config.yaml
qk_norm: false
tie_embeddings: false
init_std_o: 0.0
MLP neurons of a small language model. Each row is named by its layer, matrix (down: output weights) and neuron, and shows model dimensions 32-127. Each number is 128 + 32 x the weight over its row's rms, rounded and kept within 0 to 255. Numbers have three digits each. A neuron's up and down rows have the sign that makes its largest values positive.
A block is one neuron, or neurons of one layer that tend to fire together. After each block is what it responds to, as a language model described it from the Wikipedia text at the highest values.

L3.down2266:143147158151058133117166109119147115190131094183183149099172119083166043135059134153067057128126120129110141193101112112130107088156166125189107087183171150160144197141132162129118113136154120099118108131094115149132137036144135138079147153096079063146129145109141169100146104126054140108
Description: Table separator hyphens

L2.down724:115120086146110102091099166135149136137131157129085144125121137134145156091173123083123126099171141140100159094150144090161140138108107125045067110103190076139159117146121142124076144105150109158138114068124142145157121078143172086139103147126112081180211117129135132130146087151147108142
L2.down1444:125118104163123137094131191138157078152146131111096132191164138147126127110195106116165112137136189128156153195159069133109167127099042138139178136073130192114120053137150163124149217084133140149123165087120095150177153115128154130120062120104072103165128155089169102148118102137095099127
L2.down1457:129143156067166093169095148158093124104097128129101131098129152126126041163144123106079153132168155161108112158133189131139097118105103135110130159138123157126105075155134145105103093149118155125150150092094122181105154102121119138094148126136127150126082171111129185145140124095149165162
L2.down2108:135144129103176082133077128109116170121153097132120141119161112145083077200099144099144120124125138145067165182161191161155096206127116150133081163086090132124071124094129170092146095141119193093164118119118073135108170189127098094110124095135087178203092123171076123147127127153080188143
Description: Adverbs after copulas

L6.down2:139183172117130152125157129109168116104141112094106143160118172165112129170137141109102078119117111127113122137110136183125123167150056168178134112151163064076083150172184064123095159103149112121149122113128148110155122138094117143165118131117101053156142136125138118108182117128080100161
L6.down240:145129132071138138194052114113055156172121125131148137115151110150150115162134137160135154104134176097129169124120115094175115131123158101111093161070122113124100151118116212103153087170166164096181126138084104102119082187126121109132161092121067129149101127127107096171180155150073168096
L6.down542:148135117076130157148167132121160122122192107114085130147129134132100176178121116070141086116147155103055129165153139157109093145121114133176096117136135180127111121118056114109156135135143142139141111116179105117075102168163155123156164060106040102094112148144117143123068141173110155124
L6.down769:144107127107146164103108116123144139147108094147155144096173111141177161152140081168135168068153116136181180125130112122098133132130115180112159121087171174134115122143099142121173155121119133159125085138178086179100159152146143125123079129159176127173234088116073139109121181134134093119
L6.down792:086118147174136078087132147151143174116117115100174096122181091149105066077107147100111089128138142103153131112127121102174162095121181116078174093162056174141080128107080118080116168091133158134116140165109163143143146147122105123105120130121120124149106160181110142120117144203159153078
L6.down1031:150126151125164171163095079123150121103187098150133207117156133117150100142162137112177114091110093076119180116156095162164110077088184139154128126131170148179155113150090110142130106106144100097145133114184176084105084156085136103133099138134160087142172096149172129156160063150145145156
L6.down1169:112134082139103113113093096161143084091115131072156128142131155167136123112112043104124129146112104156208124087144118157134174129131171119149136098103120125159108165129168116133099133147139065119145066148170112122180164128134176142094084180102115196147117068157146125149148117106134172184
L6.down1261:083115152070076188144122116105168098167127109162109120114152146209099127176105125106132148101141111126083135142094175087115115124111127151104130138119167094114099144137140138107103081108074115100114086123157096158116177069108130101140122116111132100171112137157129057148155166063142112157
L6.down1303:116082135128139137091122201080118077158092130184080080132130096152190140148116069154044112115204073163163111182110066130165110212072065171106066130123105087125134126117094075132109115071154091139118164093116145180136151192091124136133132165187112118116159096112091070149158169126165120131
L6.down1441:051103137121147120124163086140117097149149179123136096131097094143147106183108138090131081077142186120163148098072088104112105078128128123118138114104184160118140140064135122166103126126136141182148129144125097145165108098139152162087075151142126048145136111125131081072096140141123110098
L6.down1511:114138119152122136146094156145098079154149127110082132132131123112094125123102153144109140139103131075142095138213135142119094077089142213163120126113134071090135191140153124141118144082179115196111086114132130093114064136145101118127079146135128072151083106131155127182137152109208134169
L6.down1631:099160128140147115195150109126154123108084136114111082133087122078154163175139110092181167117101119126153136190094134108117118102169098125168130124087122160115112176161111116135098128151155097113104131155076083120103105081138089090170144161159140141191167147113134134113172158074122152094
L6.down1643:107167158103109111097049093112135121071143174140138150107071144137127159108168140169078151123161181141080167121166140120179125164132118142127093122094125165129115118099145111131102174121149117141140125143087150124077175159085128117113100096155134107156110135167142135129130135159117084149
L6.down1736:172086152082096107109102119159202113166128115091110097093167113106174137098186108088105169126195126111111132134120163143098138174097151138112048109085151097082129045172141158176147116093077117179115163131111136113105131080133190132140107141118107144140108176195097128117099132130139121189
L6.down2033:130157183096083141115106163175187120188114136153184158138106094172121114151161130135144093110116154142104154103144190101137070132085102111140093123091109152106149121136031109115106139141149143118090170146101131130126055091158127152157117147138178150098072142097137118136085152118106127171
L6.down2351:111151120115045149164102111138098099155135129138152127134137167138158077174152149108082192107122180123138134063122128116120106210172167062180128171160145140169135121148152082182096158103124135100128091190143145142110073116138161128131105155148116121068135195136169093100143127095102130122
Description: Main verb after subject

L3.down713:126133150111174082149025147160099171093127196131142117126153188143127077160191104126096135169149092102140108127141190182195098103127105165123115110096156112079106136144114115117054065166134163103153179101130142194100105089128122145131129125175092162193114108103163178193137142116127194149
Description: Degree adverbs after copulas

L6.down170:192155149133113078143123126117107126079131064105198122146118104104115109128114110134102104121147115194148092169067131159153048113131149143131090108141123112118110113121154071132141080148150128160093105121141165108122095102177152134137143080151119162080129143159094167121164163129124122174
L6.down229:141098187174150144100143150156107133123113207103108167110143164125165114099181087073132117152105120115171089096158181139128118108179125166080194159118166160116078128100145137122143105143161123095141102154080116118164136096138142118119102163132124137163126139151101045195096115126150143111
L6.down506:087130125120136117110099078115165152144130142087158103154173106099124112124099173142128116098167103186064134068102179172171150181170135150107137128110146131113168123121148109129099174139140115135097182121130096159145106141119155129059091103108074114075100150119143100163121152119133190169
L6.down524:121146142120097129097157084118188194110105144099163158127079082123189133118133121030089088191105126124127134136110159159177188124147096145161137165169144080183135105140155133171128129128154181079077121120119101111135147178163170119179139169115140125102189096158165128156130141118136143124
L6.down723:153144186151095178139061116125161154116143078059144106093089172073079152143096058182147170161134140143104137170168105074137121126092089128127089112176160075108153142151122169167071150158137196153116163143128126170139129154087162124133079121213060139094154139068084136189114167106086090108
L6.down794:115096121080142139099142140126106076177102090111117103084097125164110135172143110153084152072147143136135086165154056096133132111110129096200123136107118127163144182128114101139047105102094143116081140126107114170093102142157124130108106084101093121078179157095121113120145073142103135118
L6.down1093:201174076169113147078116095080123148134093129137137097184157130150131132112111167120147082153138088115149166097098157086114136089143138100135141114087140122058217161146127107118096106174130100150106191138166093098103078109137117133099126108152132074152073091158180124130128199129144111067
L6.down1133:146054102052146140157122082150139085112089107158117088100075096113095106151119119166120146139087091088187111117169075134121106082112145116133099130135077145095150105162152135116132146121109093141093126077163105052135116205163131144091151115149085090202148104133067139101124141157191134131
L6.down1268:130153086122107180155145152177081105068130084152159140100183129138129174036161139136168114111118169193184079127131144159183162116130161094110142117130189089137128095117088128124117187060102142087153149124099119124094130100170094136170158099111168128208082125167168157193116155118083141100
L6.down1346:156190117080117087127144131061171072139134166150128171169077106071181065122073081109150152155127103163174143093066090126103187152123145121158136098100123119177158129140080115143140197127086102108130138143074113161186116141161136129113155107201115104164189065087128108105162118134113149119
L6.down1374:147129116135151104170145139182150140132133121040161123127153108094165109133136101155145120103137132192113116097084140115155102166121178113119097125158118150146106125096122122099148186123112183074101120175079144120085186130142121120101167134112082094144202106096155173132184112156098093103
L6.down1499:085158140102073085096122123105131142188168136100168154159105096102164126111083161179129068112103158087224152140138158149132141209111106159117095104132114095142104148119072106159092114133156105093136141145105136137135134143107078172165121180144120179134115128143101118122108115082106158085
L6.down1688:173133178122107097146111121135172114153125108151163128127083193121082124147141150182053100145063117158107048139068132108131162111153143143146108126166068135079077165126131117167111097154166097121157141200144082130132103216177122115188085092146146121128167125057146142213129167129119159137
L6.down1837:120152121101105098206124147078211140088133109131094096108117140158176119152059166115200160174135087145140098143104135137059085153114098128134123075147160198125102144157177136137123165157143135127131120102139096126164117101121050150115182177156087165142129121114101158117150133103097138092
L6.down2186:103144175109195084176130131126115136193170103111121143206160107115139156089171153120129127142092112122119177156105059130170152120121114148086117113154149210131130149144120145174124066112121170106162125192104156135116134145166158149125130090117147172117119063154094160077114150093157117105
L6.down2323:116159169102141149135185072090175153110131133175209095169206121131182107109255098086097154102096115139117120101118149183153132131142110208123181125117139075124129142088104076085128132023137169133143142064068131133134179161113153145133072111202148148179101104243149172111089081163077090096
Description: Table separator dashes

L2.down373:061183093174175130090145153123107148121112117128170045173063135134132138157112137070067111147088108100094206163088164164161194128112096098086188167130144142118106118157117134119133141051113117081122168114133172113107137133127145121111083095080153088128145138151139155129127170171139107100
L2.down507:136100199139113073184138093118147117128146118106103201143102152117186124021077084180166070116127154170083114096169084126101136116154099122084130179127118095124141126169097135154166121127143125136139118084100101155116116162161142070149072114127138103111178105131140170156175135110097173101
L2.down744:119132129129172073148140063112097131082142111137132148130135089118136112095122098172140144167140141140135101103110132186108154165114187202066090142089105074103136156150127109102144117125152141092140052152156145142116126127089101150103135110129128058060129097096132075155141114133168165167
L2.down927:183127122152090070115097092101199121092144106122139112135148155113136108087136107074069109108130154178111063145120044100093154155140049147091109150096134161099129199103165165132140233140179111112155126103085165150124102115152145107092133082093143115126136138103149120113107182170116158149
Description: Table markup structure

L3.down359:125106133125143160158180134087147170097095133189129166097122163101154140129104121169131141136130126070130160134136114147155095135129151105092105116136118127134135126152117135126183152115142141132114204151110127127132081106150049166115146133115220154151216124140119164117129122104142126122
Description: First-name ending pieces

L2.down253:107135133202101105093150138146158085105075160143069164130113160126143155150156153176106115105210169088104111100126129104167176122215121135131147127136127132083185166128136106178142124142162101155075121097143070175116135154163099179170037106132128131098122145160129182117139145104115128150
L2.down1698:101080120139099160125139118086129126155165093087180094109141127092099148178085113183144160105155128174119139058098104149130133135152085115134133062137154088077105190148178152109216110137123185120160053109078145123107177178151145182130022153097175101076175134122136120159142118188113067174
L2.down1874:088123102086151111104200136045074147152102144121201116127099129165152194119120125099187162120143094177129196158150164165131193159140140105143136109110119133144139123123122131192128120148091141112133078084141113134047068156081113114130059122144144157110096111107131135128091146194152073194
L2.down1952:138135129186114112123104143079099114159098213068162119133149064075144164131141121165095079163112154152079169106102098148155111132072121137101104119112111064125131169074206138123131170168140139138095157126151053108079134183092107173123090121162142120103122133103175121118141126127113122154
Description: Month name tokens

L6.down76:086170157163160146125109094156210119121185119165152111116069109132143150233168114123117156088203106210094118177112135097119143144152120126118155167147155174099170142138120203131119077075099161134114139131176116114147178216093080091193152125165116095146120155122074146149060104185157131179
L6.down84:168169123174107136144193103114159174083174083113159127091109104117115113148097123088136172125141099116141131152102102173107136098153105135129069157117109129132156167132141182151116084140126112175126053107140170138179075146097110122140137062150152079168140089087153160096148159107104090191
L6.down104:123191153142139087145189155140172108195103173186170180155107109154133109180081170136118144097129102102145120129127162080149144197124183101094107140087140150129129150107089146151141070189119108140107093133070072102169142111133079095091063127092086150175163129106113124180104118145168133097
L6.down459:176134212093192175137108126142109140090148108140148096105090120134160163118166104121117117093240182117061096099102127100094115178122106155152161140102146111101187096162115097082140161113142057121168120112092074129145153114181088171171117115164141101165164065168129172147132119137115091127
L6.down462:162191112174203077110138138179127121115109145108131120137079085144166091115085170077084137114042115155123138147129197120163132138122234114160125127108126197126100137175087143106136155160159130101110114114080125132158128173194149091164115130147108121148149151117147172193103148164148128107
L6.down546:164045204179133136114082093129101171092115151146087174121109069215113090132158150140125163129152129139144155152139104118162117124109118117100134137124109127150138114129196092159114110104129137159109081142140153159083154101126067060117133149126126143129116179101095146100060048129110148189
L6.down590:035132145072165166092176168090160126134092104104073147129128157061112095152119124140134150086181146153130154097114132180122058102094185111096145175134152094121123072122122165118168092160112097143029175087091112105150112145098054125100114172150144114083163098133092101131127117110130162129
L6.down1267:181198114102124121179154072106084121143095119135124100123100106119147150141167026075150153120117174133111169113147095114125107123171142160155101127119150161117146123115129101143104114138143146156175078121156131155136150120112143122085137120187105099096175100127121143141094114111112114174
L6.down1558:120123123099125099130149139092124142138102109115133119154149113077126172154087102137128132180157117149154137111137090110162111141055120125135148112130138098158105167124133166080151133158074130138109128122101135133146096203116105146122145083111145085183142142137091163120139108159111093218
L6.down1570:120130121135118171176184135121160144101165119166173154103137133154143174100113122075115115180174140117116177123151107080140127121156125119107120150139137102129101129138138148144141182107106131109120114151158044126140141111094000170109141214101191172122157137124139163128055122168189128129
L6.down1578:111118173079110177110103127125112083162145165170139118095122140117117123078156148128066083143151087184086090134184088109139156128185122108099174103100072099106072133146175151107082110101160150103056126106098079112134164099121118149104118162127101137163026076125192158082175118184169098155
L6.down1591:101079077092101165097063094130156075129219102150100150102100152130149141173102182125144181124150122149148095085147122121113085089129110135134083138137170182100173133077179109077122136130119195201159160100111052143183193161131138123143147108185100133051128095133119165120085168115115150177
L6.down1780:140120112138155122118124159134108117142149122092107147103125127109149180110141093147083128155156102145148207135147056128074192075131102189105174162118172141123131106114166117094086075081119150167138082151086095189158121154072141174148111069078102120059078123107137104088148117114129085164
L6.down1810:153155088136105144117149169109133179108116077126157135097204152131208137139129163099128168120145122139114154124086153142168158141153106123118161063141144114148122122107149154079150149146138071103177125155071085127144122110132112102125120114149185085091128128119121189118127098159151146077
L6.down1866:101163180156122171192094139138095139127098155171123089127118145171120097097125124140112171181156065176145169117173136137082151130175131123117088140129141141070132174114107164160170108206059119089105079101165075066142107104161121135106113099124184132126104163218116097124112118126176158092
L6.down2054:092096124135151090111173113085110171129115123140129079146094133134110119092100094152116108148160130150132130101181128174113105131102132159131097147129114129140099070143114089127169116069146138152039095098097113113088112112136074161120173148116161171133219085125144129111149131099132121117
Description: Name and date fragments